config = dict(
    n_layer=13,
    d_model=192,
    n_head=3,
    n_kv_head=3,
    head_dim=64,
    d_mlp=768,
    vocab_size=2048,
    activation='tanh_gelu',
    norm='layernorm',
    norm_place='pre',
    norm_eps=1e-05,
    positions='rope',
    rope_base=10000.0,
    rope_fraction=0.5,
    qk_norm=True,
    attn_scale=0.125,
    bias='none',
    tie_embeddings=False,
    parallel_block=True,
    init='normal',
    init_std_qkv=0.0339,
    init_std_o=0.0,
    init_std_up=0.0339,
    init_std_down=0.0,
    optimizer='muon',
    lr=0.0203,
    lr_mult_qkv=0.5,
    lr_mult_o=2.0,
    beta1=0.93,
    lr_head=0.0489,
    warmup_steps=116,
    schedule='wsd',
    decay_fraction=0.822,
    decay_shape='sqrt',
    final_lr_fraction=0.0,
    batch_tokens=131072,
    seq_len=1024,
    doc_mask=True,
    train_tokens=442300000,
    steps=3375,
    dataset='wikipedia_en',
)
MLP neurons of a small language model. Each row is named by its layer, matrix (up: input weights; down: output weights) and neuron, and shows model dimensions 112-175. Each number is 200 + 30 x the weight over its row's rms, rounded and kept within 0 to 999.
Before each neuron's rows, "fires before" lists the tokens most often just after its 100 highest values on Wikipedia text that the model never trained on. A number after a token or word is its count.

fires before: "s" 47, "se" 7, "e" 5
L8.up262,223,169,232,189,158,185,223,159,224,206,224,222,218,211,165,154,202,188,221,248,196,183,218,209,247,188,257,210,191,146,125,129,203,203,163,198,195,176,147,194,181,194,210,198,158,186,218,205,202,197,191,179,181,195,202,150,221,230,134,206,197,192,231,215
L8.down262,182,172,240,154,207,223,179,172,184,175,253,201,180,207,219,171,180,144,239,212,184,196,178,235,199,270,236,219,208,215,213,276,244,201,202,218,229,197,215,219,163,180,198,186,254,181,185,162,192,181,200,207,180,184,233,191,221,173,242,175,211,199,225,129

fires before: "s" 81
L10.up717,197,273,206,185,213,209,186,271,227,193,177,214,179,155,178,227,206,202,230,250,241,235,190,184,183,224,204,177,179,160,172,251,203,253,222,187,175,160,172,174,237,205,240,218,215,166,202,219,213,235,185,222,198,178,158,180,166,210,213,224,196,166,183,166
L10.down717,185,176,183,214,241,171,133,192,156,182,216,239,198,195,207,192,150,216,242,264,231,245,171,189,126,185,117,216,238,164,224,177,156,192,197,252,155,183,227,191,155,190,210,208,161,194,161,181,252,237,229,169,224,215,195,218,210,190,209,227,140,168,219,191

fires before: "s" 23, "ed" 21, "e" 4, "d" 4, " in" 4
L10.up247,209,193,173,250,176,214,266,138,189,142,224,213,167,154,267,246,172,214,249,171,180,221,227,190,222,198,186,175,182,183,227,210,175,192,188,191,242,181,171,193,171,194,207,197,199,139,232,256,178,203,174,215,158,212,186,201,204,182,141,150,224,234,196,224
L10.down247,223,214,185,210,194,208,201,166,207,192,196,237,205,144,194,233,199,209,204,172,163,167,194,160,192,219,208,180,186,201,257,235,251,208,171,190,206,172,174,235,214,219,157,239,149,183,229,248,237,189,199,172,162,197,263,170,218,235,214,155,186,254,210,185

fires before: "ct" 20, "t" 14, "e" 13, "ic" 5, "es" 5, "ction" 5
L10.up178,236,218,172,243,287,140,171,181,197,190,213,196,193,294,211,182,219,212,248,140,211,209,213,164,211,238,186,230,224,156,190,172,182,181,173,149,251,139,209,185,161,169,208,224,246,161,292,191,248,228,112,187,211,199,224,221,178,192,253,193,223,223,195,205
L10.down178,179,166,226,186,176,187,144,204,158,190,178,184,176,237,207,247,163,234,205,231,187,213,147,221,220,187,232,157,179,165,213,196,197,173,164,250,194,242,222,202,177,228,142,215,237,189,165,211,202,194,186,193,223,187,212,162,172,196,217,200,280,214,180,213

fires before: "ro" 17, "ip" 11, "ular" 9, "le" 8, "s" 6, "e" 5
L4.up430,167,202,202,224,192,207,231,161,205,172,215,199,173,216,219,205,194,242,249,173,232,192,214,170,249,220,179,197,170,212,196,225,258,241,292,203,143,219,193,278,258,194,173,208,203,175,151,208,230,178,216,185,191,221,260,200,195,131,125,124,212,152,185,233
L4.down430,188,185,190,183,176,222,196,191,228,193,210,235,239,155,182,210,238,226,184,208,192,172,223,191,224,225,218,235,168,217,192,132,165,192,200,195,209,145,234,276,192,196,244,144,203,248,247,233,149,204,178,190,202,172,187,204,184,164,184,185,143,305,226,211

fires before: "s" 23, "t" 20, "g" 10, "w" 6, "tion" 4, "i" 4
L6.up200,80,241,202,182,206,179,198,215,219,177,234,199,148,222,220,254,219,182,171,247,196,225,177,185,223,179,236,209,209,222,231,162,227,175,198,207,165,175,190,195,191,228,187,216,169,185,241,167,246,196,194,232,186,230,192,212,216,248,183,228,169,232,199,140
L6.down200,185,186,211,206,186,161,219,232,243,173,212,209,170,196,151,176,216,227,231,170,258,201,227,230,191,180,224,225,259,181,215,223,167,202,203,250,165,257,237,253,261,301,176,203,245,227,218,208,201,208,187,181,198,214,189,192,225,236,137,211,202,171,173,139

fires before: "." 26, "," 14, " in" 6, " on" 4, " with" 4
L8.up148,159,214,232,193,209,211,216,136,163,184,175,190,249,232,190,177,186,210,213,255,233,213,191,189,229,242,164,199,166,172,204,215,217,206,170,237,212,194,223,141,186,219,206,194,159,139,210,188,208,207,222,184,167,240,231,208,193,210,164,253,202,242,172,211
L8.down148,195,193,226,146,201,197,219,133,215,203,209,195,236,243,216,236,234,235,231,152,187,207,198,154,217,208,252,174,205,174,219,230,228,182,207,238,170,202,204,215,161,191,226,203,222,180,220,163,164,205,199,197,242,171,193,213,142,184,160,205,245,181,129,221

fires before: "ation" 28, "ed" 15, "ated" 9, "ate" 7, "er" 6, "ations" 5
L10.up68,244,245,188,153,246,181,234,184,226,230,245,260,260,210,205,210,189,255,217,167,192,142,222,239,247,221,176,211,159,191,191,190,171,210,175,181,224,187,224,126,204,203,196,223,220,185,263,226,173,206,199,158,209,207,179,223,214,233,220,220,236,174,190,208
L10.down68,250,201,223,178,179,195,164,181,171,176,208,261,202,212,181,158,210,218,181,191,187,155,193,223,247,203,184,169,151,177,117,179,148,190,156,190,215,171,152,197,198,181,175,227,199,224,250,199,214,227,186,189,179,192,180,207,174,135,230,208,242,249,217,195

fires before: "ing" 15, "ence" 10, "u" 9, "er" 8, "or" 6, "in" 4
L4.up438,195,199,187,220,213,239,166,145,212,149,227,196,198,172,213,205,190,225,192,196,248,151,177,227,221,199,253,223,144,191,184,240,240,236,283,181,198,167,212,188,170,189,237,205,208,166,219,205,217,240,179,201,143,227,243,175,218,223,196,190,170,210,202,236
L4.down438,198,250,191,190,225,182,188,214,215,196,232,229,238,189,208,176,262,200,276,171,214,196,215,233,197,227,189,199,191,208,219,213,200,243,181,191,207,154,204,162,182,183,124,198,203,209,258,170,191,149,215,199,176,224,194,221,176,214,162,201,199,201,214,207

fires before: "\n" 32, " " 22, " 19" 7, " 18" 4
L6.up474,197,237,178,170,179,174,244,175,263,156,123,198,170,197,220,200,214,174,222,212,198,261,156,183,253,207,217,205,257,199,240,218,221,190,199,166,207,142,248,208,183,169,228,217,191,248,175,200,185,237,210,157,190,211,170,221,204,186,195,183,195,204,218,197
L6.down474,144,129,213,203,207,140,154,202,216,203,199,189,168,204,185,221,261,195,179,229,202,179,205,182,185,222,165,194,245,147,186,223,195,185,233,214,242,190,227,285,216,281,208,215,207,208,182,188,216,196,215,166,190,185,211,182,241,205,168,216,222,162,188,242

fires before: "," 29, ")" 9, "." 7, ")." 7, ":" 5
L3.up460,193,175,191,241,175,229,232,226,196,158,162,206,168,196,196,201,246,212,190,258,230,145,188,247,227,215,266,172,190,254,164,222,149,211,274,225,208,175,199,200,211,212,193,270,193,242,190,196,207,236,164,214,202,171,202,188,198,243,224,242,235,212,185,231
L3.down460,250,177,164,241,201,197,178,218,150,155,219,241,167,187,163,201,217,199,197,216,193,266,179,189,242,204,227,151,225,216,225,207,187,162,205,201,148,176,149,207,217,211,221,167,140,157,169,145,253,236,165,170,251,221,219,226,165,231,279,258,238,167,215,177

fires before: "," 26, "." 11, "'" 9, " and" 5
L10.up343,200,236,220,208,250,220,195,178,190,206,205,177,218,191,137,200,158,248,197,157,236,192,193,226,212,168,233,163,226,179,149,257,176,202,215,238,200,178,200,232,221,234,195,151,187,242,159,180,231,222,211,234,202,232,210,168,189,178,221,234,266,174,213,197
L10.down343,216,208,218,172,206,259,234,211,214,218,204,141,198,185,234,205,227,205,229,203,190,202,210,204,276,189,241,197,156,181,181,186,203,242,156,240,272,180,219,220,241,159,177,234,194,220,141,186,169,172,178,242,198,158,209,186,204,241,126,220,221,224,193,198

fires before: " |" 35, " 0" 12, "^{2}" 5, "s" 5, "ist" 4
L10.up534,184,214,167,189,174,188,175,253,150,145,191,121,227,192,224,218,228,207,276,202,196,154,233,192,221,252,224,206,167,200,193,186,183,209,222,166,236,181,208,224,192,247,233,203,216,223,188,215,238,227,150,225,222,176,206,216,199,203,199,164,227,258,157,176
L10.down534,180,243,157,218,168,187,164,200,173,208,191,118,225,205,199,237,230,172,163,162,230,199,190,242,160,173,200,191,207,171,159,181,191,198,226,133,194,156,273,173,211,164,223,190,165,191,159,213,170,252,204,266,220,148,158,197,218,214,199,235,206,196,189,235

fires before: "s" 36, "ed" 10, "d" 7, "es" 4, "n" 4
L10.up596,249,206,207,243,191,226,225,160,179,206,246,191,135,145,182,192,203,210,248,194,227,203,223,198,256,209,144,192,195,181,183,225,213,211,163,197,161,203,240,200,155,213,234,193,215,129,254,179,224,170,187,178,183,203,208,184,187,206,155,205,190,216,184,227
L10.down596,225,251,190,196,196,238,272,200,191,170,217,193,157,163,255,218,199,218,189,155,192,203,168,190,166,197,216,174,157,186,212,195,259,213,207,189,171,166,210,179,187,213,193,196,166,162,247,188,165,161,185,164,259,193,202,187,259,213,161,231,203,252,170,165

fires before: "s" 26, " as" 21, "i" 5
L2.up544,205,138,213,160,222,228,225,276,198,188,224,212,203,184,143,217,199,220,184,174,183,161,226,192,206,163,157,226,205,283,260,202,215,163,186,162,235,182,192,202,174,221,187,211,283,165,233,206,199,189,184,208,162,186,214,201,190,201,238,169,219,181,227,206
L2.down544,205,219,196,280,169,144,182,144,218,186,170,177,180,249,259,148,171,200,240,201,214,144,207,218,147,179,228,179,179,205,172,224,190,294,168,229,189,226,164,212,220,176,193,262,210,197,215,171,191,184,192,249,215,197,229,195,171,213,189,212,208,196,239,203

fires before: "ed" 19, "ing" 9, "ment" 8, "al" 7, "ric" 7, "r" 6
L6.up759,182,193,233,218,203,201,216,183,216,214,250,222,244,178,189,222,141,265,240,121,167,192,220,235,224,219,185,195,169,168,196,239,184,182,131,226,197,170,236,169,200,197,233,224,253,155,217,181,190,253,216,250,249,235,189,224,213,203,226,197,203,197,206,157
L6.down759,165,226,200,183,225,199,247,209,162,194,186,258,201,157,229,219,207,214,262,229,182,213,216,181,278,188,252,164,150,212,277,191,160,214,214,227,238,184,204,230,183,214,152,247,209,133,225,212,167,188,217,163,187,190,214,216,191,189,218,213,224,213,196,235

fires before: "s" 28, "ot" 5, "ment" 5, "her" 4, "it" 4, "ad" 4
L6.up116,168,183,177,154,157,193,174,160,172,194,128,218,138,214,211,144,242,224,217,170,213,168,188,228,207,253,158,226,218,197,214,214,187,215,210,226,223,186,214,215,156,219,206,242,232,169,199,231,209,207,192,212,196,206,197,187,224,208,221,149,225,213,187,182
L6.down116,213,192,224,210,166,287,200,203,214,271,219,186,230,226,188,223,241,243,226,247,197,175,164,190,248,211,171,213,187,181,173,157,175,236,263,174,222,185,186,204,213,167,201,197,213,145,207,173,211,164,217,213,263,168,191,216,203,202,212,198,189,178,230,210

fires before: "s" 22, "ed" 15, "e" 12, "ate" 6, " the" 6, " to" 6
L10.up91,231,234,184,223,233,227,244,178,202,223,196,226,188,168,226,208,180,212,191,180,154,196,235,234,209,236,203,134,187,175,186,186,225,215,147,188,216,216,161,163,191,134,201,207,200,122,231,179,163,210,218,204,181,151,221,202,192,201,209,158,193,270,179,222
L10.down91,206,187,178,178,183,237,177,171,216,191,167,224,239,184,201,219,192,233,194,171,198,170,181,181,197,181,218,195,226,163,233,229,234,193,163,161,175,169,161,231,167,128,185,210,244,203,224,172,200,244,183,194,207,162,208,177,152,187,254,173,253,227,183,196

fires before: "z" 39, "e" 7, "er" 7, "ia" 4
L8.up624,144,198,181,196,217,203,167,130,192,243,195,257,164,253,243,211,221,196,179,231,185,163,190,190,162,160,162,228,229,170,192,202,168,226,177,170,143,206,124,194,239,243,167,152,266,189,196,219,217,191,233,214,183,244,211,240,177,164,210,144,155,219,156,214
L8.down624,187,179,172,152,210,196,163,199,207,203,229,244,201,269,229,171,209,245,150,166,243,178,149,196,210,217,180,158,225,153,215,199,216,209,213,228,169,168,164,211,179,242,185,152,192,188,235,272,111,159,217,158,257,218,178,186,186,192,200,183,205,259,239,230

fires before: "\n" 23, "ation" 13, "ed" 8, "ure" 8, "if" 7
L2.up713,215,212,245,210,216,226,226,154,275,220,221,207,222,209,237,133,186,193,172,189,206,205,185,222,206,225,151,154,195,176,161,204,160,159,171,200,216,174,200,228,204,178,196,203,224,180,240,200,213,193,128,165,257,213,158,177,188,190,204,210,238,206,189,202
L2.down713,197,248,174,228,191,181,136,269,167,225,238,224,198,187,161,173,208,213,197,181,181,125,220,171,202,134,188,218,171,202,209,198,202,208,188,144,178,169,208,200,239,237,169,219,183,227,265,246,233,189,217,174,172,120,189,231,178,191,221,182,173,172,161,212

fires before: "s" 22, "il" 9, "ion" 6, "is" 5, "o" 4, "ra" 4
L2.up205,151,200,207,212,153,199,196,187,278,173,201,207,223,227,206,205,214,202,137,219,171,171,175,126,176,167,153,155,256,236,201,202,195,225,243,175,208,223,180,204,181,218,205,195,244,153,169,224,185,248,220,209,262,183,193,200,223,208,196,173,148,234,225,173
L2.down205,205,208,156,227,177,170,191,214,193,179,190,224,238,208,201,196,197,195,224,108,184,156,198,189,216,219,200,192,214,199,245,170,168,181,171,162,120,264,206,136,217,229,174,202,237,219,207,194,219,192,208,173,184,184,190,213,228,190,189,220,158,254,190,181

fires before: "s" 49, "it" 6, ":" 5
L10.up463,195,208,208,211,179,183,183,164,188,192,201,207,196,187,269,213,273,154,218,199,244,143,205,158,191,192,173,232,217,225,203,211,198,136,246,203,179,219,158,197,175,225,197,186,235,160,190,242,160,204,91,146,208,174,163,210,198,270,217,200,203,180,166,230
L10.down463,190,207,187,209,265,209,193,215,192,242,203,168,208,225,269,154,244,190,179,226,213,175,252,220,156,171,173,221,234,229,218,193,230,212,246,196,165,234,187,202,232,190,200,230,239,224,213,194,164,155,204,176,192,152,214,185,150,232,232,222,229,167,209,225

fires before: "s" 20, "d" 17, "ed" 6, "se" 5, "al" 5, "ive" 5
L6.up652,236,207,220,225,202,211,217,171,173,207,270,180,195,180,238,210,168,199,188,154,237,243,234,206,229,201,192,254,174,229,172,183,165,200,191,206,205,195,218,234,193,223,218,199,133,217,180,175,288,194,188,222,217,210,184,169,192,190,215,203,246,222,170,230
L6.down652,141,212,245,161,217,250,148,171,214,247,214,234,227,274,259,165,226,154,193,153,192,230,199,238,169,224,168,196,189,224,190,197,167,211,170,219,212,147,186,159,184,136,197,164,189,133,186,165,210,198,263,232,202,196,198,185,235,226,217,209,204,236,181,174

fires before: "," 24, "." 13, " and" 8, " to" 5, " in" 4
L10.up547,206,201,226,213,194,173,191,196,190,194,162,114,180,195,171,191,223,160,225,190,199,248,238,213,202,199,240,187,204,239,166,238,206,174,232,215,175,220,196,180,214,204,197,165,228,188,201,182,208,193,185,184,203,190,211,235,182,201,225,235,241,247,220,218
L10.down547,199,272,196,174,189,246,211,207,246,185,191,219,244,204,183,133,226,197,192,200,177,206,203,162,160,184,190,197,239,164,223,209,204,166,199,196,228,160,192,233,192,196,257,206,189,180,214,204,181,197,231,235,233,194,137,198,165,181,172,205,198,214,198,208

fires before: "ed" 16, "re" 15, "er" 10, "lu" 7, "le" 7, "==" 5
L4.up305,162,233,199,198,197,228,175,213,241,178,269,171,161,200,263,243,223,233,174,180,164,218,155,115,259,177,161,159,221,198,174,227,171,180,237,229,162,226,204,195,195,193,193,241,194,260,224,239,225,172,228,188,232,198,164,177,186,185,214,194,149,181,150,210
L4.down305,187,165,171,175,171,175,193,205,217,174,227,222,240,192,205,148,195,198,170,183,266,201,179,265,213,233,174,201,136,184,165,248,243,238,189,209,244,197,240,266,254,181,240,146,184,200,233,244,237,131,201,197,167,169,189,191,188,229,192,169,229,227,133,172

fires before: "al" 18, "er" 14, "le" 11, "re" 6, "ian" 5, "ce" 5
L4.up400,142,140,213,224,183,200,164,180,242,215,227,217,192,215,208,207,225,207,202,167,211,214,201,179,211,202,188,224,183,177,243,203,229,192,228,191,226,199,194,169,251,223,250,161,179,191,222,187,227,251,160,225,242,199,197,220,155,233,171,249,245,226,164,187
L4.down400,195,207,243,190,266,220,214,212,197,231,157,187,227,187,236,150,218,243,210,204,230,245,205,163,208,227,198,155,187,210,151,261,219,225,193,204,210,226,177,240,205,205,182,226,166,215,207,229,198,172,240,219,178,196,196,271,181,159,197,162,257,229,163,200

fires before: "s" 58
L6.up383,228,189,140,183,181,191,242,131,207,174,240,186,215,210,180,195,236,254,235,206,228,183,193,197,172,180,194,159,235,209,239,258,268,113,202,207,170,196,224,153,203,223,165,208,208,182,196,206,185,226,172,228,151,219,198,169,263,187,178,176,177,236,242,226
L6.down383,187,261,224,136,169,202,147,206,192,169,199,181,211,206,212,194,187,178,227,186,198,194,273,232,177,215,225,159,196,216,182,237,265,181,193,197,177,220,194,184,198,247,230,259,189,235,174,191,201,224,193,195,230,132,182,240,192,165,211,201,211,181,235,193

fires before: "," 26, "." 15, "y" 5, "\n" 4, " States" 4
L10.up358,204,181,186,151,219,318,140,122,191,181,235,179,125,229,187,205,210,212,222,187,150,167,218,215,219,173,192,188,217,174,211,196,254,223,186,197,199,138,229,226,230,222,245,169,182,194,190,155,203,179,215,223,204,208,200,241,248,236,231,219,206,172,238,189
L10.down358,197,240,230,188,183,150,282,224,139,211,192,204,187,198,194,236,155,118,182,208,194,195,190,171,192,212,252,171,164,225,230,215,186,213,214,202,219,241,196,203,206,161,181,210,212,165,195,193,169,247,179,181,228,184,266,189,205,209,212,178,216,242,240,222

fires before: "s" 25, "ed" 15, "d" 15, " " 5
L8.up283,214,224,218,136,176,184,201,208,192,188,251,237,247,211,248,177,188,140,177,183,273,194,234,218,210,190,185,204,173,254,170,277,206,175,165,187,151,165,204,116,141,235,255,213,218,164,273,208,199,203,204,218,254,172,159,190,181,186,161,237,207,194,210,219
L8.down283,256,192,175,203,215,216,221,156,168,187,216,208,209,227,262,203,220,174,220,194,180,222,197,179,200,236,197,168,168,126,189,205,156,238,165,149,191,215,213,251,178,199,218,202,215,141,176,213,148,194,202,239,218,128,154,182,173,252,222,263,211,224,144,209

fires before: "e" 22, "er" 13, "ed" 10, "tion" 8, "le" 5
L10.up408,197,192,219,188,221,216,149,210,207,160,202,172,255,207,228,247,161,177,199,207,188,219,212,202,235,204,220,227,203,155,170,257,193,193,230,190,165,136,143,216,157,191,206,249,250,221,236,225,194,187,105,183,238,211,205,235,200,219,277,193,172,223,147,191
L10.down408,247,181,195,244,220,175,174,240,209,212,248,215,199,149,162,205,255,193,205,191,193,254,185,164,239,216,147,184,193,152,190,183,217,218,253,223,266,168,138,279,171,228,191,249,201,158,233,243,169,201,187,198,176,247,141,224,238,206,231,203,191,202,187,206

fires before: "g" 13, "es" 10, "ment" 9, "d" 8, ":" 8, "al" 7
L6.up672,196,200,216,184,207,237,178,203,182,129,265,156,224,171,180,176,168,192,198,150,172,191,175,160,239,181,173,262,165,184,166,151,201,184,241,246,236,243,245,200,234,166,221,235,242,198,173,205,212,232,244,189,155,164,197,238,160,244,215,218,152,130,220,209
L6.down672,182,177,239,174,210,182,210,239,195,211,243,207,259,183,186,152,238,221,201,200,219,196,257,189,194,196,202,167,175,173,231,251,204,157,201,203,198,158,174,160,236,219,229,220,184,150,264,224,233,140,196,170,178,184,170,188,136,210,162,135,230,247,191,144

fires before: "," 20, "." 19, ")" 6, "ful" 5, " in" 4
L3.up684,201,264,167,212,213,233,213,186,184,150,194,162,203,222,174,212,225,194,222,208,209,197,191,193,281,243,232,181,159,227,219,247,205,183,224,239,205,207,226,219,229,224,197,209,145,218,198,199,274,187,191,223,198,217,249,229,288,222,189,181,239,225,239,263
L3.down684,176,180,217,275,164,144,228,180,175,258,199,204,239,207,179,159,221,175,176,177,180,214,204,220,174,226,211,216,157,187,180,215,154,267,197,163,198,170,235,172,191,194,221,187,188,164,158,201,175,163,248,213,150,214,185,225,202,215,251,250,234,196,195,184

fires before: "s" 75, "ck" 4
L8.up377,220,237,171,216,183,210,190,218,215,154,227,238,218,208,174,225,212,242,163,234,214,191,215,217,201,155,175,220,172,237,183,172,223,223,175,196,211,185,185,172,193,239,154,160,205,229,236,233,241,207,180,166,226,157,186,224,212,234,143,159,174,230,222,226
L8.down377,182,111,206,176,212,189,184,198,194,173,199,230,199,204,201,206,175,284,246,230,214,188,245,127,172,213,226,195,233,175,194,169,240,198,269,218,172,241,242,200,184,160,201,179,221,181,189,152,198,162,249,207,205,197,230,216,196,238,196,190,202,175,171,186

fires before: "tion" 14, "ct" 14, "ation" 8, "t" 8, "ition" 7
L10.up8,188,224,187,235,249,186,218,197,155,196,179,182,199,254,210,223,114,191,192,181,225,221,216,178,209,195,148,186,213,216,182,171,173,203,244,199,160,207,175,143,202,174,234,235,155,190,203,202,257,210,170,221,150,173,219,184,207,170,235,191,246,190,202,218
L10.down8,218,201,264,218,189,170,186,169,225,210,151,193,213,211,210,196,137,179,181,189,226,229,161,290,202,241,195,232,229,234,199,201,196,190,173,165,186,191,194,192,231,214,204,191,149,139,217,152,241,222,179,213,218,224,209,195,251,216,169,187,231,190,276,178

fires before: "al" 23, "." 15, "," 10, " and" 9, "==" 4, "s" 4
L8.up157,200,176,232,222,264,194,229,212,185,194,224,197,218,230,191,260,173,173,231,190,209,183,213,195,273,185,149,185,220,136,221,244,199,217,216,144,232,229,172,222,226,206,266,158,198,206,200,182,174,251,177,231,206,141,173,225,185,184,205,175,181,218,228,193
L8.down157,141,239,202,169,179,227,192,210,144,251,215,203,201,220,154,202,222,198,212,170,171,219,200,174,238,180,216,235,154,245,209,183,198,180,202,283,182,197,189,258,175,173,211,256,178,211,211,166,231,195,194,175,219,214,173,179,215,152,204,196,209,144,146,199

fires before: "." 37, "," 17, " as" 5, " and" 5, " in" 4
L10.up446,212,252,188,225,219,190,214,231,200,253,240,200,184,217,226,181,179,225,172,152,175,165,242,230,204,206,188,192,175,202,155,180,254,237,202,215,151,172,184,195,222,233,236,176,251,187,234,197,223,206,179,232,208,241,207,229,209,241,201,218,211,196,195,160
L10.down446,192,227,170,208,175,175,224,196,236,213,146,168,208,173,213,185,189,158,155,176,195,201,244,179,198,230,196,202,167,182,169,240,227,185,205,217,255,163,237,199,185,213,234,214,172,190,208,189,204,197,137,229,195,166,208,210,183,206,171,207,176,197,223,276

fires before: "ation" 22, "ated" 13, "o" 7, "al" 6, "ally" 6
L10.up310,217,224,227,201,245,195,264,211,162,195,208,215,262,266,175,196,169,184,216,253,175,184,211,242,209,216,173,187,163,176,146,215,202,228,188,242,169,173,208,112,207,201,179,220,208,152,208,210,180,225,201,156,229,184,203,268,173,180,208,205,248,162,222,196
L10.down310,158,212,236,179,236,164,203,202,208,212,223,205,203,243,165,186,211,169,207,167,207,190,243,197,191,248,219,134,159,164,191,231,198,217,190,232,157,177,181,209,242,157,232,261,184,153,183,215,144,179,229,210,205,200,139,227,198,216,204,210,179,182,185,200

fires before: "ed" 32, "s" 25, " to" 6, " the" 5, "ing" 4, "d" 4
L10.up55,209,184,241,305,203,190,245,151,191,184,228,203,194,221,233,177,166,250,207,179,141,262,217,205,215,152,205,213,185,223,191,256,216,231,185,217,234,231,200,210,162,206,182,177,236,164,231,163,224,210,228,274,154,213,183,219,182,174,166,185,212,202,173,206
L10.down55,192,243,227,170,213,196,191,182,181,197,190,224,155,136,171,213,187,209,179,186,190,174,177,204,194,188,208,176,263,186,219,201,190,194,135,242,204,225,234,205,207,202,148,217,205,227,207,178,202,195,209,211,174,137,219,169,192,224,180,210,186,243,232,214

fires before: " 19" 37, " 2007" 5, " 18" 5, " 2013" 4, "," 4, " 2015" 4
L8.up235,191,214,163,199,164,208,234,174,174,208,219,176,184,163,226,177,235,251,202,179,215,196,245,254,187,203,247,225,255,166,204,157,281,198,164,179,197,210,254,172,162,181,207,197,184,220,218,193,211,225,228,179,186,217,193,195,198,198,189,169,229,192,142,246
L8.down235,195,214,181,213,158,176,156,188,166,195,219,222,236,237,141,166,249,248,174,213,186,213,176,226,207,201,246,240,185,189,123,179,252,163,154,183,187,163,225,228,189,150,234,201,186,237,233,230,214,218,201,171,184,177,158,180,209,187,178,194,298,164,159,232

fires before: "," 20, "." 16, " and" 10, "'" 8, " where" 4
L8.up627,216,286,180,180,166,257,173,194,176,194,156,182,188,202,146,147,154,187,191,203,203,207,205,206,235,202,259,180,203,187,142,212,154,216,198,254,187,157,190,243,231,181,180,250,185,206,163,219,249,181,173,140,254,206,165,235,233,244,206,214,175,245,257,217
L8.down627,206,188,213,254,168,181,182,175,188,160,204,176,174,212,195,226,200,237,232,221,223,243,181,232,186,181,181,211,186,252,217,183,220,237,176,231,212,189,190,150,198,230,245,193,224,215,215,173,226,178,197,278,176,244,239,180,199,179,204,200,266,200,195,175

fires before: "ation" 22, "ed" 10, "ated" 7, "t" 6, "al" 6, "ative" 4
L6.up553,157,211,171,183,215,214,156,185,206,208,174,208,223,214,201,172,197,187,188,263,216,184,165,206,279,206,203,172,189,215,208,147,143,183,197,228,115,169,187,180,176,133,190,231,199,223,213,240,198,224,199,249,222,233,182,229,195,197,201,209,233,185,239,202
L6.down553,219,268,189,126,294,218,197,184,195,221,214,222,164,223,233,157,178,164,208,199,177,186,214,237,219,213,193,178,167,159,204,234,220,181,138,238,154,184,165,198,209,185,187,244,205,159,222,188,165,206,207,226,179,248,233,272,181,208,192,278,215,241,236,188

fires before: "ed" 33, "ing" 11, "es" 5, "ly" 5, "u" 5
L10.up106,207,231,132,195,223,216,197,193,207,198,216,198,172,220,173,209,212,185,259,203,206,221,208,219,208,116,220,159,219,187,189,224,250,212,212,137,191,203,178,184,173,219,236,182,229,143,241,159,143,236,141,172,178,206,164,195,241,191,197,176,218,243,233,201
L10.down106,228,210,147,178,180,170,239,218,207,157,242,190,213,202,225,250,173,186,237,228,199,215,200,172,199,216,169,186,225,223,218,217,244,233,194,186,247,250,184,209,158,191,166,211,208,224,149,185,192,193,196,191,200,197,231,215,160,153,172,197,187,174,167,187

fires before: "s" 28, "bu" 7, "ge" 6, "ger" 6, "t" 4, "al" 4
L6.up613,212,200,200,221,186,201,185,240,237,223,184,177,167,188,154,199,149,222,244,166,197,185,183,200,247,210,267,217,170,180,237,174,218,178,199,210,141,145,205,201,182,167,161,194,128,205,206,220,178,183,227,229,217,226,196,198,198,172,215,214,201,128,217,233
L6.down613,220,193,200,161,228,177,193,226,212,207,214,258,224,230,210,174,239,239,187,204,183,209,189,214,167,213,212,193,182,185,212,212,150,188,183,213,260,152,209,169,180,205,186,269,202,184,211,189,130,208,177,233,183,241,207,215,226,190,210,185,226,215,190,178

fires before: "s" 35, "ar" 6, "ch" 5, "end" 4, "e" 4, "al" 4
L8.up587,175,206,224,204,218,188,208,184,196,258,191,221,185,230,269,147,237,226,204,167,227,201,171,188,197,114,120,223,203,166,193,207,207,205,185,214,232,176,188,171,198,181,137,229,227,185,203,186,215,243,163,196,245,174,242,184,228,179,204,154,244,207,226,224
L8.down587,213,208,220,221,202,180,129,215,223,153,215,267,194,180,149,136,181,232,201,203,178,165,237,179,196,184,167,222,189,245,140,202,241,168,215,223,208,144,217,187,171,196,167,231,206,185,235,212,184,209,173,217,227,172,230,190,208,235,216,172,184,264,225,213

fires before: "s" 28, "as" 9, "z" 8, "t" 4, "co" 4
L8.up677,192,162,184,154,151,156,185,168,199,225,207,250,174,270,234,201,186,161,191,201,214,185,235,212,206,233,221,175,187,210,162,180,156,163,180,148,180,189,159,194,192,209,247,166,125,212,231,211,184,209,199,207,222,227,173,188,229,226,184,266,188,181,206,228
L8.down677,207,205,209,219,208,165,215,207,183,120,189,213,177,176,205,148,190,241,217,192,184,247,189,222,208,161,221,211,226,231,218,264,140,200,216,178,221,228,156,228,184,231,166,222,228,253,185,207,145,170,168,214,226,175,203,153,211,199,204,188,186,211,232,189